From a checkpoint of a small transformer trained on Wikipedia: vocabulary 8192, untied embeddings.
MLP neurons of a small language model. Each row is named by its layer, matrix (up: input weights; down: output weights) and neuron, and shows model dimensions 304-431. Each number is 200 + 30 x the weight over its row's rms, rounded and kept within 0 to 999.
Before each neuron's rows, "fires before" lists the tokens most often just after its 100 highest values on Wikipedia text that the model never trained on; "fires on" lists the tokens most often at its 100 highest values on Wikipedia text that the model never trained on.

fires before: " |", "–", "."
fires on: " 2", "2", " 6", " 2022", " 12", " 8"
L7.up2310,211,244,206,237,204,225,139,222,200,199,212,236,212,208,146,261,177,190,229,198,219,232,167,217,227,199,222,208,226,173,152,216,203,189,226,228,213,233,163,181,220,189,178,218,257,215,137,186,171,203,169,176,190,221,259,237,206,190,200,217,173,192,186,220,253,194,195,140,151,206,200,169,191,216,214,176,192,183,180,249,129,203,172,273,162,191,222,166,259,201,155,161,184,198,206,214,157,177,237,207,237,168,177,178,214,187,218,216,216,171,219,219,173,173,196,223,145,216,188,214,223,229,209,257,255,164,184,140
L7.down2310,199,172,202,201,234,217,187,232,211,160,260,207,214,233,202,201,234,182,167,177,179,218,192,231,276,228,244,184,183,171,189,231,171,212,168,186,211,231,192,189,188,180,220,211,207,165,185,185,178,196,209,230,228,175,207,181,176,175,140,164,193,134,199,212,245,192,200,242,190,160,192,180,220,229,196,174,191,227,174,167,185,176,193,252,188,227,178,209,203,211,220,219,207,182,242,173,161,157,236,153,169,216,179,158,192,211,231,202,222,175,163,269,180,156,225,227,209,243,213,165,177,272,206,216,207,189,209,228

fires before: "-", "\n"
fires on: "\n"
L7.up1240,145,140,210,210,219,202,208,176,211,267,181,209,199,207,147,211,202,186,226,182,243,246,179,231,188,166,211,207,183,236,194,171,161,198,195,187,170,204,190,139,223,163,165,142,237,181,180,238,197,139,185,147,211,216,217,201,227,247,223,258,237,214,195,197,208,261,209,187,196,276,197,174,212,259,167,207,238,197,243,195,235,204,227,157,222,188,152,209,189,219,197,241,216,192,250,148,241,211,175,201,193,229,169,183,172,203,140,221,192,212,240,176,206,224,215,190,193,197,250,197,219,260,209,226,247,227,221,217
L7.down1240,215,181,189,202,207,171,181,150,219,213,230,192,181,255,233,221,206,214,197,234,188,145,202,222,189,187,210,140,202,164,195,198,203,229,210,209,197,226,179,175,165,230,138,155,260,225,156,178,216,159,182,176,172,175,198,202,206,198,162,177,256,233,223,178,216,198,208,224,199,175,230,185,229,179,187,196,196,201,217,256,255,244,144,218,169,181,209,188,251,150,178,206,188,270,231,164,228,175,214,143,222,220,264,295,206,215,171,242,228,178,241,205,230,161,234,208,210,230,190,214,158,253,208,171,169,198,205,212

fires before: " |", "ign"
fires on: " "
L7.up2253,253,249,175,226,198,191,173,177,230,190,208,150,146,208,193,199,192,178,183,218,218,208,213,212,193,191,166,205,176,203,143,226,254,171,203,259,171,167,207,228,244,170,201,183,201,261,202,213,195,187,227,199,257,199,167,224,189,166,204,200,203,195,187,164,185,220,232,201,180,164,159,199,225,268,183,185,185,239,195,153,193,164,190,190,164,207,171,175,254,140,222,185,265,204,204,194,196,233,203,229,210,171,206,191,175,202,236,193,199,229,203,218,197,215,214,255,266,260,183,158,172,161,180,189,230,178,189,213
L7.down2253,265,183,163,133,230,203,208,171,161,236,290,222,203,196,225,225,205,207,158,193,158,179,189,188,205,186,160,208,206,180,163,245,185,215,185,187,195,172,167,230,232,238,146,172,205,136,140,183,174,206,151,144,191,222,219,216,145,178,211,223,220,152,205,275,265,209,186,218,192,188,204,218,186,233,166,188,151,165,198,228,199,228,202,223,155,226,214,150,266,189,190,204,207,192,224,148,201,173,232,188,184,244,208,210,250,161,149,201,218,251,160,182,196,213,133,150,186,245,231,232,208,182,220,223,158,186,152,180

fires before: "\n", "rew", "."
fires on: " B", " ===", "===", " ==", " 9", "c"
L7.up1898,171,243,180,179,130,171,202,174,166,170,237,205,227,175,140,215,207,141,142,190,166,180,252,203,163,176,221,164,194,208,219,235,180,214,228,178,208,200,213,207,215,247,186,166,197,167,208,182,204,183,217,190,226,189,205,231,197,189,214,276,229,128,178,231,208,235,246,157,226,200,201,195,213,276,214,219,219,185,195,180,235,161,213,197,301,180,183,247,228,183,204,197,162,202,231,195,200,237,190,236,148,184,182,177,207,239,179,208,193,262,210,156,202,151,222,223,155,171,196,182,216,192,188,257,169,156,191,234
L7.down1898,205,222,192,262,209,220,195,175,208,231,190,153,209,173,225,167,191,233,201,176,166,195,188,233,173,221,185,213,212,184,166,216,209,168,238,183,196,249,191,203,198,205,167,204,199,226,156,244,221,206,210,220,172,154,162,177,278,213,267,212,190,223,192,242,148,215,182,187,223,208,211,173,153,196,157,208,195,256,190,157,218,220,155,184,147,132,216,205,244,176,201,193,248,204,182,237,142,228,158,176,192,212,246,215,210,247,256,187,217,230,221,157,206,163,160,152,194,175,223,247,185,137,223,192,205,234,259,224

fires before: "-", "\n"
fires on: "\n", " a"
L7.up955,183,211,244,250,181,225,197,179,205,237,206,222,192,213,189,231,211,214,189,174,223,248,189,190,187,234,181,197,113,276,181,221,131,223,221,179,222,162,179,214,175,183,196,164,152,290,142,209,143,237,213,157,176,134,181,209,126,127,222,211,248,151,200,212,240,210,193,133,197,221,230,148,178,202,236,195,270,180,192,165,193,175,214,202,200,194,257,161,249,117,234,210,221,234,239,188,196,184,194,158,174,162,156,222,189,224,220,236,173,221,163,200,225,219,161,184,213,210,228,213,245,198,228,185,163,169,198,174
L7.down955,193,193,232,196,217,195,246,182,202,149,171,239,183,228,206,237,270,163,166,190,190,225,209,263,179,214,150,237,231,168,194,218,251,165,229,192,183,175,152,157,204,201,188,262,233,247,251,178,230,215,200,196,198,207,178,232,158,233,194,221,220,228,200,232,152,210,157,256,225,200,227,243,255,192,201,186,247,233,250,200,180,213,183,212,138,213,211,183,162,226,135,223,195,191,207,205,187,192,231,225,196,229,201,155,159,188,211,190,229,174,172,263,226,180,218,179,208,153,199,201,186,170,231,199,174,214,210,199

fires before: " 0", " 1", " the"
fires on: " |", ";", " on"
L7.up1380,166,167,204,206,213,213,198,206,146,177,201,238,238,246,182,235,237,192,166,208,199,192,198,225,170,196,225,232,214,233,150,236,161,199,224,188,181,192,195,205,168,179,208,187,221,179,254,216,237,211,214,160,213,184,221,228,206,198,171,176,197,202,166,199,202,201,221,162,214,237,201,186,222,217,237,221,268,185,243,187,179,203,165,103,219,231,184,146,224,178,183,266,233,239,211,248,174,171,217,233,212,159,158,163,207,232,260,230,181,219,175,123,220,197,133,233,167,231,132,205,209,170,177,184,239,222,213,145
L7.down1380,170,161,191,269,152,179,200,189,200,197,205,232,182,227,183,220,182,183,153,223,227,219,202,180,193,205,263,212,181,204,162,180,179,180,202,183,211,204,222,185,175,207,194,210,200,193,227,193,229,168,215,233,223,257,187,174,196,179,248,224,180,172,187,183,196,226,161,245,148,227,263,177,159,203,243,180,197,204,226,246,166,213,185,235,211,238,171,216,239,178,152,220,204,120,165,210,185,194,211,216,207,214,192,221,177,207,236,230,182,221,205,215,152,170,220,162,232,201,201,212,228,224,188,229,233,169,209,162

fires before: "\n", "ord", " in", " as"
fires on: "==", " ==", "j", "===", " played", " served"
L7.up1960,207,185,143,191,186,161,154,208,195,222,209,219,183,237,239,207,196,147,218,186,195,180,168,161,194,201,164,208,137,243,207,217,190,245,223,212,200,188,139,202,265,226,211,254,234,227,251,188,145,201,188,202,186,189,221,195,148,171,199,210,255,210,188,185,231,179,186,185,217,252,232,215,187,164,160,196,207,136,202,202,237,154,170,243,190,193,150,141,168,195,162,189,245,204,172,195,139,282,146,197,239,196,230,200,196,174,214,194,171,217,279,214,267,172,222,233,122,189,174,205,236,209,208,182,225,171,212,222
L7.down1960,214,163,143,196,207,179,214,211,146,226,170,189,249,143,161,224,183,175,224,234,160,170,181,200,185,180,196,188,194,148,202,151,232,214,168,196,225,208,207,244,235,214,201,185,211,171,168,234,235,227,214,144,150,220,182,144,255,155,177,171,186,209,167,245,180,222,230,209,168,205,143,226,208,201,186,194,208,224,159,195,208,175,227,242,229,186,230,172,165,156,205,185,200,153,195,161,226,185,209,246,205,220,241,203,176,213,211,180,228,181,243,225,208,170,200,239,193,223,204,230,184,195,243,227,165,229,218,218

fires before: " |", ".", ";"
fires on: " 2", " 4", " 12", "-"
L7.up822,244,175,157,154,217,187,195,237,168,251,215,207,217,221,243,227,207,248,236,207,199,228,189,196,176,127,194,245,193,250,189,193,176,260,176,201,207,254,182,177,237,228,229,177,167,230,197,165,166,184,224,229,249,206,212,224,181,211,227,204,145,237,181,148,194,225,196,163,160,137,256,235,210,231,228,181,167,163,200,231,164,215,203,240,219,207,181,184,215,185,121,187,203,148,181,192,187,168,148,169,178,162,217,219,225,227,144,232,193,179,156,192,195,215,188,210,171,238,200,215,185,218,210,245,216,153,197,213
L7.down822,193,213,190,232,254,203,179,242,161,173,196,219,169,183,178,215,149,165,231,183,166,192,207,219,207,172,201,157,207,234,190,189,226,172,244,177,247,132,222,226,226,155,228,219,228,151,224,190,177,172,187,147,181,170,184,229,216,186,183,186,224,185,187,209,251,246,190,238,192,177,172,220,177,158,187,184,204,185,240,183,180,197,231,186,222,243,170,231,182,181,209,189,208,212,223,187,153,181,234,202,175,192,228,212,186,235,220,165,172,186,163,230,204,228,239,209,206,221,240,173,221,234,185,203,203,203,211,185

fires before: "-", "\n", " The"
fires on: "\n", ".", " S"
L7.up2311,191,230,209,158,213,246,201,201,277,190,180,190,215,213,233,214,233,216,163,217,196,183,231,248,217,198,195,161,212,185,168,200,227,179,227,252,206,226,199,181,202,178,234,198,133,217,199,225,205,225,139,189,160,190,218,188,168,170,182,204,208,203,170,195,221,235,231,170,223,185,204,170,185,205,187,247,178,191,205,177,233,186,236,233,249,200,223,240,227,183,186,199,182,225,182,178,165,179,218,157,182,257,186,166,209,207,216,182,201,219,212,220,236,158,217,182,204,123,180,159,212,207,208,165,183,191,181,151
L7.down2311,192,206,287,167,166,178,214,185,230,182,171,176,228,256,167,203,170,222,208,185,221,206,180,220,191,184,197,198,195,235,189,237,221,173,221,246,193,267,167,160,187,214,181,192,214,196,223,183,174,185,263,193,175,193,229,179,180,217,221,167,189,270,213,212,210,238,207,183,227,197,231,241,231,204,241,248,177,195,191,218,180,253,204,200,170,178,197,192,236,117,209,252,240,226,206,208,211,188,264,215,181,245,220,204,210,221,211,187,215,154,203,151,136,151,228,227,282,269,225,213,197,253,243,177,246,188,202,161

fires before: "\n"
fires on: " =", "===", "==", " ===", " =="
L7.up1903,256,167,157,190,199,189,172,169,202,191,209,177,214,200,233,217,241,150,182,198,114,234,189,203,207,215,198,204,170,182,181,204,189,236,206,183,242,182,177,192,214,243,182,211,237,179,235,180,202,179,216,247,232,182,205,250,217,160,237,171,197,226,225,183,192,201,198,184,216,236,199,197,214,199,184,212,181,152,198,139,219,187,207,217,239,211,195,184,233,165,231,233,219,202,243,168,223,233,246,175,200,226,162,196,225,149,217,176,203,198,219,157,221,198,160,192,149,273,223,215,158,204,183,224,226,214,157,227
L7.down1903,227,198,224,179,191,148,213,205,224,208,243,243,234,192,207,189,221,186,174,195,227,200,195,203,201,166,160,192,224,234,178,177,176,168,165,223,130,177,204,192,254,196,242,220,157,258,170,232,198,150,200,180,196,189,196,195,184,218,172,217,202,204,190,109,212,180,214,173,197,148,197,230,254,235,200,210,221,240,248,138,242,238,219,194,194,230,213,250,198,200,212,207,195,181,186,147,219,165,214,201,165,228,293,224,193,219,208,246,211,247,206,203,256,126,253,145,175,226,212,220,209,186,184,244,264,186,222,180

fires before: " |", ".", ",", ";"
fires on: " 3", "3", " band"
L7.up2267,249,220,191,229,237,241,229,142,210,214,188,200,188,195,251,212,219,198,149,156,219,177,217,251,184,172,163,178,174,149,233,245,173,173,163,204,124,176,197,121,198,231,166,147,200,153,149,195,213,222,202,174,198,255,197,186,207,208,200,195,175,258,181,199,191,219,175,240,204,186,157,175,277,178,192,193,236,249,183,209,197,202,233,189,229,243,159,211,161,191,207,212,115,192,172,191,194,185,188,184,268,186,219,213,204,96,268,133,163,227,215,202,184,181,183,170,195,237,199,204,196,206,160,200,233,205,160,206
L7.down2267,178,201,167,218,197,188,212,201,225,200,197,166,223,177,227,161,168,176,198,240,186,156,231,202,142,220,238,203,154,210,164,200,225,192,221,162,220,188,201,202,140,211,223,190,214,145,219,214,207,158,193,245,203,199,198,223,173,135,183,202,182,167,233,211,189,207,211,195,190,212,197,174,219,176,205,205,200,234,191,130,211,142,216,172,199,195,176,203,205,226,220,239,223,176,227,240,211,176,204,179,207,224,210,163,209,201,218,171,144,241,240,114,178,239,209,237,184,111,207,227,185,222,196,162,197,150,187,233

fires before: "\n", " The", " It", " In"
fires on: "."
L7.up1479,180,212,185,141,208,165,218,163,234,153,216,141,229,203,262,225,241,152,215,262,138,175,193,215,239,185,220,212,114,233,230,191,242,250,197,179,165,203,178,201,222,169,161,177,162,202,191,140,218,207,247,162,188,194,267,196,149,214,202,160,190,276,190,221,192,199,215,219,155,224,259,203,183,198,199,184,190,170,204,213,220,203,174,168,226,224,234,208,211,265,246,207,210,226,214,218,148,196,200,196,190,231,210,250,200,165,206,226,250,198,157,242,176,188,192,203,210,269,178,260,135,228,202,178,174,187,214,211
L7.down1479,221,184,245,200,134,184,160,198,201,197,192,199,234,229,196,204,160,158,258,196,191,211,187,196,265,178,177,177,178,207,194,211,164,149,212,202,175,201,162,226,185,217,144,221,189,189,186,190,220,137,209,127,209,173,190,235,200,178,220,259,171,215,174,221,220,162,194,228,204,234,211,201,231,194,217,143,180,219,197,243,211,168,173,205,200,191,176,206,214,180,233,238,212,193,171,208,215,207,259,195,184,255,150,164,216,247,172,242,194,212,244,194,227,209,215,233,184,255,196,211,209,215,198,185,192,160,252,156

fires before: "\n", "-"
fires on: "\n"
L7.up1013,225,214,129,193,165,177,179,250,194,198,169,198,244,241,176,231,230,198,157,213,156,193,229,205,178,259,204,136,224,207,112,241,265,214,205,208,189,196,166,138,219,189,186,215,196,203,211,216,209,239,244,223,173,249,234,219,195,201,179,190,190,176,217,211,203,213,201,177,182,214,193,189,235,169,189,196,154,206,218,195,177,218,215,192,204,208,209,230,178,207,219,166,202,234,169,196,282,213,226,221,177,155,179,186,208,174,227,239,152,251,188,186,214,164,250,198,244,151,217,200,211,249,199,174,225,205,250,201
L7.down1013,247,288,212,210,274,179,170,177,201,202,147,195,277,189,199,242,202,210,193,182,233,178,191,140,207,185,161,220,226,194,203,205,168,213,211,206,185,167,172,209,220,176,150,220,210,197,199,174,176,122,186,170,191,180,259,249,180,180,187,227,201,166,224,212,145,222,213,183,187,152,214,192,178,183,232,167,224,185,187,208,256,218,170,172,165,198,225,208,226,211,208,225,238,203,176,184,146,187,210,200,153,235,137,223,191,213,189,249,265,201,206,199,205,193,211,203,198,226,212,222,277,276,242,196,190,178,200,239

fires before: "-", "\n", "|"
fires on: "\n", "M"
L7.up708,176,166,202,223,173,201,200,216,191,213,178,219,182,181,205,178,183,185,216,232,216,198,279,210,190,221,161,194,196,184,231,199,193,183,231,210,176,212,204,250,218,148,145,199,168,221,199,233,235,186,207,220,195,150,227,162,168,159,205,187,230,205,227,253,262,201,208,238,286,190,232,194,179,191,181,184,211,238,212,189,211,211,168,219,191,199,170,189,165,194,231,226,215,209,228,148,136,204,177,224,196,235,203,228,198,173,219,209,195,236,201,203,238,194,191,194,176,229,182,232,270,214,195,202,229,245,181,192
L7.down708,257,222,187,170,161,174,188,173,179,224,221,186,203,263,170,175,188,198,207,166,256,173,198,204,217,224,220,203,161,206,186,224,165,179,147,228,205,203,237,210,198,174,155,194,212,210,205,236,176,191,187,201,163,163,198,182,182,187,251,241,214,167,189,207,175,173,207,206,249,208,236,172,178,188,161,209,190,195,209,209,181,233,258,200,174,206,254,242,207,183,236,233,220,174,250,180,230,255,201,199,179,222,186,166,188,191,188,251,204,201,205,230,182,176,230,232,181,198,204,207,207,204,178,178,177,209,160,165

fires before: " |"
fires on: " ", ";", " to", " ;"
L7.up2390,218,212,205,145,207,170,149,217,232,202,226,236,183,167,171,144,172,182,236,220,173,180,185,255,228,200,194,163,104,226,141,199,177,212,234,211,207,177,216,292,231,173,172,174,216,173,209,218,226,214,176,164,213,175,230,224,196,216,161,230,174,167,213,180,158,259,200,208,178,208,247,192,262,202,204,189,164,250,188,236,203,227,222,163,240,153,219,223,196,218,227,198,234,213,224,219,188,180,194,202,222,156,164,207,229,189,244,191,230,246,182,202,173,187,233,234,226,219,221,229,176,181,241,202,225,203,165,210
L7.down2390,234,180,221,142,204,165,210,215,236,165,210,229,195,169,225,202,195,213,207,162,188,207,219,217,171,217,149,244,232,181,197,194,155,243,209,244,181,202,233,201,200,217,284,217,234,228,213,222,247,189,205,132,189,267,211,191,184,207,200,202,151,223,215,243,205,175,205,188,226,141,209,232,233,215,166,185,188,216,220,155,192,190,169,199,223,148,147,179,220,209,212,258,232,118,240,147,144,183,232,200,195,173,218,282,186,218,210,211,218,187,209,172,177,203,152,165,208,127,182,187,227,148,188,205,151,199,180,210

fires before: " |"
fires on: " "
L7.up535,111,229,201,170,245,166,227,194,209,203,242,210,213,141,246,214,192,211,198,209,189,265,228,182,238,204,244,209,169,202,216,159,218,175,218,138,169,207,234,181,238,151,192,205,163,193,109,221,221,204,208,176,150,259,190,208,198,242,153,211,194,222,195,210,174,273,211,209,213,264,235,188,211,203,220,147,176,239,243,223,221,198,236,201,169,178,256,171,241,258,185,197,194,231,165,171,237,206,163,194,207,157,229,162,204,209,229,187,195,190,186,198,231,257,168,206,152,201,261,258,241,193,181,204,195,149,172,184
L7.down535,181,182,161,233,141,172,172,187,196,190,191,183,225,183,227,182,193,196,227,169,223,189,132,145,241,148,164,196,164,213,232,188,150,178,190,196,200,266,168,184,213,161,215,211,178,183,200,151,186,198,197,182,234,157,201,203,230,160,223,241,226,175,174,177,210,181,200,191,194,199,160,188,176,228,216,184,155,207,154,200,191,234,223,173,220,218,202,226,221,156,172,180,266,181,190,191,181,191,213,225,181,218,190,204,207,207,160,172,205,231,188,230,155,201,216,168,153,164,248,194,171,160,187,187,156,248,235,246

fires before: "\n", " transl"
fires on: "===", " ==", " and", " ===", " |", "B"
L7.up835,182,229,198,236,216,215,151,217,159,159,189,211,251,220,194,163,188,257,246,185,238,234,163,156,170,213,241,253,177,218,222,231,169,180,166,224,236,218,254,220,240,198,209,164,224,217,184,187,229,216,170,203,198,187,218,210,215,177,193,141,227,209,204,219,190,157,189,193,227,202,240,228,235,241,190,165,214,159,212,200,216,228,206,194,219,198,207,235,211,145,214,194,206,189,198,172,107,192,160,210,160,208,244,193,131,213,253,177,182,212,306,168,227,220,215,221,231,178,175,210,206,211,266,236,274,235,197,151
L7.down835,200,276,238,191,175,189,177,214,157,176,191,212,179,218,178,217,228,163,246,210,208,213,183,203,225,152,275,190,228,255,209,177,207,205,187,225,268,155,170,233,243,138,187,206,191,237,207,144,263,252,219,222,149,215,197,259,194,168,195,217,209,223,177,168,221,191,214,140,159,206,222,221,192,215,203,205,212,213,232,210,228,184,217,156,184,236,181,191,148,248,229,209,165,217,219,234,211,214,258,235,219,255,213,213,243,178,162,200,242,200,203,238,190,165,243,226,151,173,230,240,267,190,205,241,170,199,187,188

fires before: "\n", ","
fires on: " |", " however", " them"
L7.up1159,186,232,156,185,206,196,210,197,189,175,249,218,208,155,201,199,219,244,202,223,118,200,187,202,181,182,265,157,223,220,187,172,205,180,190,167,143,198,218,254,199,188,212,154,238,237,230,222,199,188,223,179,184,162,149,173,194,216,184,221,173,175,197,199,261,184,214,186,181,156,168,150,236,215,151,158,186,179,157,189,216,235,224,212,155,197,168,258,267,207,204,241,229,213,226,172,235,160,188,135,225,186,170,241,181,209,198,194,232,225,215,166,237,183,239,154,177,211,152,180,186,230,198,218,156,155,180,231
L7.down1159,193,163,221,244,184,219,169,168,224,243,231,206,233,218,273,183,190,195,232,170,264,172,216,203,176,181,279,163,206,259,176,210,199,275,182,247,254,211,166,178,245,190,203,154,224,223,236,185,172,197,174,161,194,222,195,171,209,153,172,190,218,185,184,201,190,167,154,178,198,190,177,219,185,218,254,242,198,260,210,191,182,156,190,156,242,178,160,191,195,176,205,191,172,229,208,204,193,263,181,241,172,228,234,215,188,145,193,215,210,221,204,198,230,188,182,189,194,233,229,202,154,144,151,184,195,184,253,183

fires before: " |", " as"
fires on: " ", " well"
L7.up781,202,243,158,171,221,205,261,173,155,196,200,245,268,209,162,210,200,243,250,210,204,206,220,121,166,184,246,197,187,198,182,206,133,146,170,181,207,204,157,204,244,228,202,253,200,207,197,245,179,142,191,206,179,169,215,201,140,162,181,214,209,127,154,220,192,205,204,231,162,222,180,263,177,243,211,240,206,155,236,183,213,142,148,191,209,149,207,167,202,226,235,209,223,248,225,201,170,231,194,164,223,158,226,152,201,177,249,214,251,186,201,245,198,172,230,211,202,153,181,177,202,180,204,218,187,178,215,187
L7.down781,171,191,178,225,155,193,189,184,186,194,203,195,191,147,197,225,201,237,269,204,228,175,127,209,207,189,211,205,229,195,224,201,247,229,202,222,217,180,209,175,236,155,173,171,218,166,224,163,216,215,240,161,181,171,180,196,226,237,210,206,177,232,189,120,228,215,238,238,188,169,196,170,207,204,172,253,195,236,218,229,233,206,201,218,193,209,170,183,237,228,229,194,169,154,179,189,211,222,199,205,206,165,154,224,220,275,210,200,191,198,241,188,189,178,181,153,182,179,170,255,229,169,155,213,177,241,210,256

fires before: "\n", "|", "|---|---|---|---|---|"
fires on: "\n", "==", " =="
L7.up2062,278,181,230,133,229,169,238,166,194,213,302,214,185,201,227,167,185,144,158,212,191,264,214,183,180,162,193,207,212,253,211,238,228,228,199,152,257,219,192,228,256,197,216,166,209,154,144,169,159,183,169,183,171,241,230,190,206,238,212,192,190,178,149,171,172,183,232,227,189,207,246,202,180,183,210,188,218,237,181,185,239,205,239,241,214,168,176,257,182,220,207,255,190,213,161,227,215,179,170,130,196,204,212,223,212,172,189,160,192,191,179,173,221,148,183,180,199,246,203,174,211,228,177,237,232,176,220,193
L7.down2062,219,186,232,196,173,211,201,213,212,130,200,211,208,224,203,159,261,179,192,201,230,177,197,245,186,247,262,230,261,209,236,156,195,177,210,203,177,226,201,231,157,188,192,266,201,178,161,219,204,175,186,211,210,187,194,229,191,220,200,205,202,199,180,240,196,190,237,245,193,192,170,225,241,194,167,263,239,217,199,220,197,184,209,185,190,190,146,226,206,217,199,188,219,195,166,228,199,238,259,208,143,232,241,209,198,164,172,183,203,204,189,247,224,240,238,224,200,168,203,198,209,186,188,199,218,221,196,216

fires before: " 0", " 1", " 3", " 2", "–"
fires on: " |", " def", ";"
L7.up1674,239,174,170,180,197,232,163,233,224,206,213,195,140,209,210,138,140,205,239,222,251,229,231,228,207,195,248,249,183,196,196,168,145,245,213,204,204,206,187,247,264,181,143,219,212,251,184,180,187,258,115,207,165,193,147,222,223,180,230,149,178,193,221,216,163,202,146,251,227,210,191,185,203,235,203,258,244,183,172,163,176,191,208,162,196,206,195,214,204,200,242,189,229,201,165,231,175,198,195,234,210,192,158,236,150,115,191,260,210,222,251,235,219,194,156,188,200,184,180,196,203,203,202,155,222,203,235,196
L7.down1674,206,200,179,238,248,257,256,200,193,221,200,246,151,194,252,184,210,212,239,224,223,214,168,215,199,162,230,182,175,167,177,204,190,210,225,218,141,182,231,221,173,189,189,200,215,182,215,209,264,221,241,240,224,202,164,195,203,265,203,190,190,254,160,195,181,166,133,200,174,216,227,144,219,207,239,234,180,179,207,228,171,227,192,157,183,197,137,181,206,194,159,193,185,175,156,174,189,157,252,172,168,216,193,218,189,214,207,207,202,232,153,234,251,199,187,217,209,230,219,224,210,198,224,185,222,234,194,173

fires before: "-", "\n", "acy"
fires on: "\n", "f", "ir", "F"
L7.up17,167,167,156,216,206,252,164,183,248,231,241,258,239,206,199,196,215,177,179,170,212,196,219,187,181,233,226,147,163,200,159,204,209,226,191,232,182,161,230,208,199,285,173,179,198,190,197,179,185,212,200,198,224,213,181,220,180,141,247,177,199,197,192,242,205,238,218,224,221,204,177,189,222,199,244,167,262,238,201,219,250,192,229,198,253,194,256,222,175,225,242,186,223,248,222,170,196,154,186,205,178,209,182,231,196,205,168,211,226,216,186,195,171,170,191,208,197,213,249,218,211,197,189,185,199,182,196,155
L7.down17,190,182,153,279,237,197,204,154,205,174,185,163,201,270,194,183,190,211,218,129,183,172,214,212,206,220,192,189,212,213,226,204,217,183,172,259,210,167,174,181,204,261,189,207,242,190,180,204,185,231,183,206,240,232,206,149,197,247,191,220,207,222,161,183,192,212,221,211,209,195,227,159,210,193,220,165,205,161,211,163,170,236,153,207,205,191,210,116,221,252,223,185,222,193,214,196,166,229,177,225,204,195,214,237,194,218,148,191,243,228,215,196,177,228,242,130,219,198,170,219,194,198,179,162,208,186,202,180

fires before: "\n", " He", " It", " The", " In"
fires on: "."
L7.up862,228,192,209,178,204,205,159,215,247,197,199,195,278,193,188,195,173,205,199,241,174,249,203,186,184,202,197,189,125,215,167,260,234,196,155,212,179,193,179,206,206,209,173,251,175,147,203,135,207,196,223,177,179,203,216,210,190,176,217,145,219,232,168,179,185,230,218,238,180,181,238,220,237,197,217,196,236,164,201,239,209,191,163,185,225,213,207,205,196,219,235,227,206,213,225,191,133,157,208,199,259,223,189,179,191,163,213,206,241,250,190,236,188,217,205,147,168,220,184,222,206,200,194,190,151,185,233,256
L7.down862,197,210,225,195,199,218,123,225,246,186,250,195,229,208,185,200,216,206,264,220,102,183,207,200,226,237,204,162,193,205,216,219,174,201,211,213,203,214,210,138,188,205,127,196,187,184,167,163,251,171,194,156,233,242,234,178,154,158,222,209,223,243,205,209,284,205,237,249,180,249,201,204,188,219,183,189,190,185,207,212,193,193,182,181,179,178,249,176,203,186,246,194,217,199,207,268,156,145,217,231,231,218,150,185,196,246,197,240,178,186,212,239,220,208,177,206,189,185,236,243,204,235,262,198,177,220,228,220